Weights of a small transformer language model.
Architecture: rotary positions, tied embeddings.
MLP neurons of a small language model. Each row is named by its layer, matrix (up: input weights) and neuron, and shows model dimensions 0-127. Each number is 500 + 50 x the weight over its row's rms, rounded and kept within 0 to 999. Numbers have three digits each.
A block is one neuron, or neurons of one layer that tend to fire together. After each block is what it responds to, as a language model described it from the Wikipedia text at the highest values.

L6.up1114:470415434499601450499498504454470475527593456459514485613505495485572533551452508362494484385472476590490527493541549506521478492463530471486480571485476475461455534527437507481510430503596591392521471446426434515556475563551479538556463543546508464584577367514517541553505442562470397425452568408495519514510555496373461531514497508441438509558550438548475469502538498410535577372482
L6.up1232:553529492449480505565469499432362507447545516500491575450541480500467492556513512529594562447465476534567494521520629460519519533554495548473538533428439419505461396515504470483530553390593483512472621533479456493474497405566531484489510715550465551504466556500467455557475412408495580506464566449515404522543428494462476555428449526451555489464506509533503556493514477430587553395450
L6.up1616:505465476471528450494526415514450458537476523425504543544460577497550562493494434500492505503529504558489555517507605480485570557526524549498466456470442416485499420526439517529464467418414533483481489448484433515484507474575400390445479532519548560505590487514505502539462497457516517681480506376432546454560481538499449505544489536458500525519496482465498471549541584483480501362527
L6.up1874:484456462524554488488495514424446476501528509512457524389470483501496460502552520456533496389476515513529470509443547498476561298485485550425532508551498443553507549504553492534535552478598479452591493497469471465515498518506508380502443527537573505533482573482520577340548511527510361466458513489464480411534527449472522551471475497519423496534440427443484562437481495497506495440556
Responds to: Word-joining hyphens

L2.up1398:483535416490449369476531554493447459523470454454454487424504520608564477521542515512431511532421439507483512466433488522490472488437601520579469420461512570511530534571560552463528522543501506641466565606522467488474543423502433450474507511522575491463455529486457540539499457500584480419531510494516512505506542483485474484530491469497501516566561506545514546512469553540476511449476
Responds to: Structural breaks in markup

L4.up105:498420554448512528557488452464483528476439579440476580562543554596542482471518525506511513413500528496505533564449423542486513617478459527531478468487495427491485509532489526548519501390463564497485398457456424525484530449465435500468511467494554473422541584513511474506435522415557537423531516477513515469551501495432495490500540573393492665475519543403487516521501564456530480541582
L4.up134:411473517544492513502543424442502505488547539538474502518514483481502508549462472511491549565545540474535465456564457401486511564508491413428581541516387490559446504561483620453601586587498379475429542500462454482510517378440504516547461511582501425411516500463507423545487448527438457431442454558472509537573462492389452509442468508507515470420403499510526592595410495496444487469527
L4.up396:449451514456444467505504529491522504487575505481564504452512540461624455535476562542404497550419478515527447516509492565513484471444506390535491505461447439450624445526472495507484442521472576458453568557468484572493537474494541516595534524506530505443497504448514480414567506560517511466536429446481522541573453402522392371524466514458453554496460501515519501513477455583418455574517
L4.up470:455550499518546484439551463472472512427549585489486635553546568529437542349494442475443440540474464560488486498575536604423476523504610452496467495485543518501501446551517634598546637470516552502486513520488443491514504508499525492467462530547556503527483532508471487420460484395497544499559451562531495513534530487460425498495502537504479524663551434493579529457558518478493482391526
L4.up489:505489517527478600442489558484521476475549465409546510423522451487518505494597485531432466582473480498484475519474569538548659529541449527508478575481554454535565554595566474482409501430594577689481524429433442506476478433512587380520448411545462481552490511495418472527597473507468525504556519566514508451522514454432510568388530426441496503467518475462442449579540521420470392598432
L4.up515:517416472525426500535509537524476494490525545510569474458501534548430506449559451503486511466505532451499511524466485554523561585524541505479493535455542501470522431522471597492521521458564546565516553606469445506497439472577534562619514483442544429561477459504490510444540527428555569410513421570550518426520473508455453502499481528556457491484530483441475497425523534393544543555549
L4.up758:478504473502557506539532462562453504486516500498376572530513546532585463469497585498539427581500483588503536576511572552469488478490553447448395500465467459493457422512485519479409449477492431431498464562552490500580551501489478452479468506544506455441445526458516451576504454550547525435563466523575493499621481546501434608508489435466446493502543500501509521477484554592472556553487
L4.up786:486475506485542502515518503523523540533518563460463566511530497472590365503472477508481520525495395431540502496488500570511545502522520500495315397555547404573513433474459422439506515481548491527486481548444418439511569454507445499504421465595549383494579491405518526515428528579532506496543522480508553565610496532513457514510478467480490549515423512465490488538494525479545539498587
L4.up820:471518491546494458553506525462451491406516416547520463399505388575500374524526493536531434516510447548526550487493478557508519478464436481524494512452518518568536530528500551570446452531532530527555568491565503479589504467610526519464511448433536541484559568477494483662434522494531468491599475476478555512547498532471487486545483462427449476484499551534542414484508497546497451469458
L4.up1091:433517615556460508517431453483435497470501457499560473492450527616466406514515530442494523523520460423544497566571476490478441556461460502470498536491434539537516545508491568464430492388453568470563471467507582452509443505428457492430543463535521489538495476481503551554472500487500533530517519642560523514541443530522460495412521459433506549472406510349485560557407530498537571583529
L4.up1170:513487509506533503560447506462491503511622482513445538396517510564460474488548590505426449468433472529402513441412600503528446376511544480554538454486455438438537398476546516450494428496396587549561559524486544429509481567463485431524472515511572578485516411559373408521543461535436559460627583426483533498497414525528394619533494509514486541480511553499628476505472556504459463546499
L4.up1314:454432535592533554462400499491455467560514461544515505601522529476507502493512447620502543439421377480527519481501557517438510351459530513433509493613407513496558432479546431584534522504510484485521432512446465556484462486399526427539514547466490455520533408531458602403402556563500419486507469622544540506590474496412537492418520556463500615553525521393527491640528526510515551556569
L4.up1317:462456482465486540478595553432521605503432411534462497478552466587481544512513456490529496439454568512562485479447498619485558548450610489555381445463464470568488517554551459555435514578458494477504455515549467479513481585546617441486455562479509540437607439451486492463470536498450531473540480598550653460545445506409470490528452563575532399535557480396547511519487469531518486537571
L4.up1378:452492556419502502487550472500425601463547462467458574537480489504518461468443389494544529485452543487554481500550527582554484550550461449588568544519513544414548516530491422489446581508499522465470488465441408477527431555512394473594501582565553535583559517557493498516436510553565517461442618444469486436506538520479401554556500485431490508461519529487570624422513461580579485511503
L4.up1578:473463444540494487555502569505452534503471497522517539507489534549570338578494370592473362473534539488522489512506551439410577546499435536468474586443563423519421449505497526418523439406432552429460480471494389465601483503525581541460505536582575461466492565459445538524543442482466581510527388437426499577496484479548440598516486517512445534426609530516550557602395513475511417521549
L4.up1764:497475422479552470336526419373454499471451414515511420425460467583523440530479452519499533502502456507473567566465485491422472528502552480476456470513417550446410523554494566472554509443434498629483478526518473492443499482560449555521503567540505586471505375557505510560611530573509522479517538551525450456418474536435429555532590460374564450570558573435479483488529549437513464557535
Responds to: Score-separating dash

L4.up86:510498455522491431392516553500446555498505488489541447486534472521577494569516563378470494450560503495476555454360519518524413493469494535459474532483510575465446545504511464542534509487543488507537542534574499282465499437534477461564428546475457531555515515473460501465376556539410473491542472493516437541469486508471442495509489532504548459528502503522509426505495558465508471449532
L4.up234:521541419565477493467444501520464492479561472507523569679524436599535529498490439430424488534510503478533486479498523466465535638440475491601574495512537482522488501567527469469507516428437541441496423459477402479486551455506498480510425530456455498489598501558509496455470576491569427427520493455439539558445454514482559582604518492534521538566635492522470544459512541437506460557524
L4.up564:531490522446515452564561513562386419489527424431575560445517412505603526548539522503499522487603426392491494494423427577506568590486562524508524632407466495473446443560573473518528369501483507541480423537505483449430525531536397468533546516525499479479551429485467565467489513510542475415523544542536547505513444487480485443559481468376533539535510503520493490414494532487509510535544
L4.up700:546556482471429461463581494454551409516517488608493545420532508494611492547465523451380500564529435456496488420438486561526547535498468532531500488481516440480473445597491407452509425471454476491492545537455500511486546395468385478520381495506478570485570425474483511581458498517386429462533483469474437585503568479514400506459498448492539461440565443476489512461504539599536521465527
L4.up853:506452477500536478413413481515473416496442531584552460622525601516519404477550493433488509484469492529449529379461589404468504493534545485496494581537521416516491551548502510597515465459461512499452515611499491491516482515562542527445507512492520566456532513452467526582447424467467583448459493428523550574535475475470492545481485529398482511548527626498519452494477540487430497479526
L4.up867:440554493487494483508560554534544475474595449531519471598479469496521472555445556540571483432385514533494631518447472535478453460462435457578567486526512491518450604584569514429530510463468504485527471410488452530489499523521423451552483487516565588445410461400485557464514555546576479469500524487514481537509476543492415439492447520523515511486565530586487576527534492578522496514535
L4.up997:438497477572470505547558527549508450492559448468442517465491526518501596497449551543514466384534510393537486456476497499459544538520480491485478555507514517553448502528495490578542473408512458505452408402527435402530531314455438384472490455493521484452518428436479508512443493567505538496418424424410524525496485458502495500544445484468540508393437527482478496613552589498526414462492
L4.up1226:550625510485487436443555494388617405423595524578489355430478480539454454532541485479552468511473436513451569476471489504476414503498536505608535459586521498483543518542459496407487529628455406496529539400521577414443487485477543568540415539528433493482494470464474494496481462506319485561564488472580461451481480549499414534473464459482522537500481519493521581548498498508501496444495
L4.up1320:457507562524421367456528553489458480466465490581494453487516458525534521494519526520465477454516380422501441545508508517515431532487554501595525502469520539474462615522457536422513537564470456511597436544515474466531513429567384377509489507560582539383473497449413504498505504512428465494552507455520454519485463478486459519517443414438521567449539524578483531540568477562506463511563
L4.up1332:537504496541498412498519540535460488480560494476530458566542469480428504543513485512544515438491482458515455557422385535495493535530539498521544509498483508516490500593574592499501545475509415454609429456438646483490455514578535404520465499419521524436404554437526598503449530533428430484479532637456507500462502517550453489524473600573495626492484594575455440445559457398501482601517
L4.up1400:505513503502534508485477544491467434482589531544435524391519526608476480555496540497298487334527467532487426509499520514493440595487464518486550531507496445495494511553485593454482501442501418469621517622504457543458484484518560498549572483473557500474478529473444453439483555544478475511500400486455499637537515443500499497437521463480499415550440508457500460412475526552537537420471
L4.up1550:482495547502464486492517541516516520508512478503513447508518527446512528565436549429470480437533486496515530568547460455441523567473521503419444510521478487481425633537575499522461627514557394524608583361571530353487549482551476480471534527486405543487542459445494546430542520586520419456572504426496514450497486549490441500495566496526445475434443525555438511433534532602487510486515
L4.up1565:509460457509476442557521429494453456460472421509403599452486477455563565518576594435489460463522452491391422543460634538443509456483552551611527475536509473463509509639501544531433525514470532537620519392429502478414485513553574412537437498531510489484498521534412509536461545503468478523603480519519498485503500460493530514540488498491571567483532574573447555464533534455500503538530
L4.up1625:570511488525494592509453551558531401466589470447587538514487471505467397523496575599494502442560446553412464512495514543485486490462526494559479480502531552400507541574522510469553461564546478528572514544562578406486486555530496520503487503504439442492496538453537445504484467567503526504469558586475505476504525499521418528461486556542495515508571473562477557484535552439550515463507
L4.up1895:525432404388494461464551614574475459461538494582528541490465523505520505527544493589500440503466482483527495433353484494434569495541505504541491427509551451557472515581474479495547524557589501521485537533483492497483362489521484486538528456490462580481461442419493524504439460609524593481489533558529521559525487537467480474530486569539411554509546414552373465431459440516530510564552
L4.up1917:483529490536436398367518542486440473490485487515548506469528483531602478529513542463524479479454417493454482417436448423418512520420558545505464581537553512419427569580532500467489534485523451569614440505541573419460458563552473479519425549476568560475420495428415522461498508541534519506525468508436525480508494512509460434461472471531541606533553560550467487478528551589488474449542
Responds to: Sentence and segment boundaries

L2.up291:473527529543623539458534418547366520324462590491523426620412571619470475504468558498407391562518542552492495495481518472476497480418497560507550509501469464530466498481569529516478480551548489512453502538454587514496547508505525566599522514490497474452446487517483531534453545500535417502452427534505413488404507446463462543455468486443572610453495558478518519539488552442473452520527
Responds to: Mid-word pieces and number dashes

L2.up888:475491470476535513477465500547457558600492530344484474583559564573562440465521540550416527557500504492526532501427468490505514497553507502465478575438454472497578459449485403602516466466498485540466534551407498490477484475423435475601528432635534411560543419484451439465501557549500484551505522519516476501482498498503444484375445468422511569489447482435521426540509447424409526517561
Responds to: Biography name and kinship cues

L6.up41:516453481518497525439540559487508491471529545535473484542516401508485424508511480574561511489448465481457590631592457473484528518562506440513583517449440540541401570592524453406425577534456522545621510442400518471452495508498474495519538479529489476462491568440458403426493575515493362457448554545474537447525544451504519424454463518455522508508538543521502552474526489630528496406541
L6.up71:510537424452437497520586547508557472452650493488361511519522511492454546488486547459492524485529443500539470578441475508490506463551502494595591480498462504451463462546529420466422550536563419501568542438452503462485547414538403441487516475560480456438490565441377387524534568543508446518509601443441534485593483477486496397541434552464430494478549652559584480527502519618565527492480
L6.up583:525489499515504451471469532494415456518553553589562505502517490581525462535501494426537492531468492526465447555563472487427553456453534462525494487421522476450471549556474437411451514505530438538546474592557521531466484478526349431487465476536465513458498483441467521410491517541403467501548476521499471557513492495518509547554459433478471486531500493488498492494497571511461515565563
L6.up1876:487475550461497492505527559473490439487480492542488490470525494552495529559494371490549514555514451464512530558473475485386551531474555472513508514454501427489453580550426494403491474473513503556588517558507662550478439441484439433481475456524493469504500434514469569431532438489489414519518475491517480636490493512435491409471526434466467487499506670439479526515532595563565569534404
Responds to: Section boundary markers

L4.up106:484523593522458483535576500587490424513474518487430481457548449495503466519527500571511554569525515507439538417541504504413510439484515498462452557552549496440458488443563465549479390399549474512559502504471490569533537493470529526513564491501487485546492456513457514458623473383466550455522593464412433477549482455459582548444495454550507545480542527523449480520430511397501543490444
L4.up129:471574489514451450492369533506646479426427545504600426648498527498530396418471513461515527418507571512564466367486480603411507512506455507500428560580489535528540464503554453406515534591418445554520472511543452538541471430529562499579454527500521500554494608558468464510510519411554507412526589517457499535566478407546492556428465480602530571611517489539541423511536576419430450482527
L4.up199:434497380497485479528406583494518449582606539427542493459516472524411524561381543473505438437479482418455431493565528539444555461523559519557508488439522464485473463541482502509451547447539504462558467482518426511575487347457416497564565570516527454352508490468512467475478540501527476455438448479517474510425521482517503472449449463458533520524475477476466637533566425431388512501600
L4.up211:525562585571574500507525450555456547514473497557534426447497461559461473490446573528470561504535539460440471544514459506495438509498472492510471492528486459496526529513526571562484477390470517582489504449505505517513496514457569517404521511481484462412616576609512433455637432484445562374494583458492528543545451568458434380533444502554546490524480480555568501548511522561587472563541
L4.up222:569530514547523469507538498468524559480443465431566455533547552549451543513532527539582534541538482492508512446584451497455476576441456559455562556494577438433514524473484492511482427461503524506567470615479579604562469470530534468467591478386535544428480446538541516502552434533453481504565550430394489530535500519498541586488454548556439426516478499551547594460597551504377469429456
L4.up259:398435448510490461474466498530474438537505375451434503525479460474513558470505465576495500479524503440509520485520466596498402482493553536494507456417558410483512510476514490468429508466510506485487418534476567443499510537489496544520565602463534554411481493528385513510471552504424559522489545479478536505490485485431472553490522547474520408499584563442499541467420544503438494487551
L4.up626:534458512463608572599510518515522593550619458444544573547539565444552545413572443476509459461483517505513477453522536504458489534517538449405504545520451502498465521533458560501572574547423568480473533567469440536517483577531451475562408469446420492473560504514503433420491429402449469382465549431524472556557562491486489575487487432483503515456375509494445492465505481367523519418370
L4.up844:542457528478535528504453496508548521374615440560390453485517556535501551419520559519496487447583555488512486509495430553433462465520516538476502515521443495511546568493506455433447536504460480459542451580445467420546501419548456431512482446438524388511428519489442478363439507544463470525504532580509513501495498557510500477488504557581460483499496494472515515523513529606536503519469
L4.up885:504447494524466435497532510475535569523476560553605602601481526439495427493537478380553508566455520452548473446558429510512439501482496523485517465496564477492518594611529508574475500525463583470509566701516434419489546538507539486390550508467453421505527482510477501489543555426551499525566491565555479472477530512542573538425505555531551465406565496562580499537484454530409495501418
L4.up932:482495511536468520470520477476611527549420543487389454449524488396508491467570497408471404448534484490589511428534534573541623481431418564476411574522533432427370482502489502528447501606456605475434487508518442465429505531469514515446502490477567475472510574556477520491560504434515431442466516463555459659545477436538441544387404579515437487527551512485482575492521425514473507535525
L4.up1064:536528497544539485638549385578509588492416487446473526606543493413546516632421464513504601539486477528540484443466468430467531448505475513463575488415598469449519567477469480523519488491616493432467517496600438543609535545571537486474500463497536506531562527596493389512557513449500531394509469573464475521576541494475476447462503522491550505481449512446450620513487583512491404555522
L4.up1203:483580633512513463379520531543589512496435524537535576582506469490569510390522535502535483531565555426513500511534488490491497465519544532450315499542525432561498474497463539448498610556466392560583486611540472489524506532449381474559417377512481495504434444478501497617564459458481488497496521536428445462558488470528523536449506557579504468489400506512457488542608595533469459397509
L4.up1444:433492466533511416507546467465486529425502434480480535507490524472443506476496600520521502531473503528523447510532484409509435543452468416443584523399537461553471419526570550467443504501422405575444543595412457424474494548466534563500504494520537571562422490510535582431436546494487540472457465442525507542511451494580388573456484484498551449529487490516555486531506422502514552423486
L4.up1515:510469446552441456474451507498507563460573489492522481465429480524389514511468520600560504590480493515508464482553521518452545535506521517515554511515434485486467590511483518448476509479557542498600453537455534497431489485522630558692483466484568532496568483453536586442529515572476526488455450515503406495533494423513575412480480460530514446522542473406517520536587480533460483509461
L4.up1687:536515477517464460504440506524504339498423401419515442460556396503557369478461528555396499440504425371556525442493501474473620496509514516538539506597461561527509522471451535479542432474408555492400570546509435512527517461395481478479491490435360498533488600532449583524509465595510513526457480492498507562411438566556489422488493624571589451552485506443528622540552523532387498541417
L4.up1816:466462552457557547453421382367540575449474467469498491514466513503445537530477476522513572512521530599514447454484449423505484467523497486517558488503569471552617555536462455545471444470467504379548511488473452482446357508545480520505512480469535474448518533770534575564525453489459507528614536450509497560573473577539607498469464482639530456471524520497520506521598556463472488546454
Responds to: Family relation words

L6.up885:504447615506462504533446522576533587496609447476568573487532492561430358564597515480456408556446526524463437491572470526399514525508573522530489484424457538441437491483464584547563482511514516564518532579423436491504501502547432504510506449559479584517501457516497433441581538546518487436524512545466508453486540431535555489520520568487503388508429465454494546458557468498450481530555
L6.up1634:537468490490537495474534553480532520539593448490499433517436486557520496520516503553505456453590501503478496517561464536385591493544597570526523615445572506556474455510485471545580514477457498466492507479478452562469514471501557453510485485496455525439603447595558485478484494458509513485502463580506512481428342561571469538518442551462428512455479452418467585493632509501514548582472
L6.up1644:538426425527483411521452525532551515512484517450575526562529507512556406420527538509487452447518564510560460444475454460389459478469585466551401557526565491501533549544470476439568488510487479451544513541500490515508433450407440508511488448564524469534508528562588512500551626447443574464478534587485428531497497490514466467537535441392559438513518506586468590566645467416451446497515
L6.up1908:481514475575531482597576502504444536490496476447448551475548452494596536575494482474535483444504485483593509521522504618355523503434609563543527575477486499470546377525531416543564481462477508453493524568493515573427529436509510563454413440559590477538551428602556510433542498508426520446515540606497580556509538464502526503499477448459476502562483517473476641510519485447431508473507
Responds to: Family relation phrasing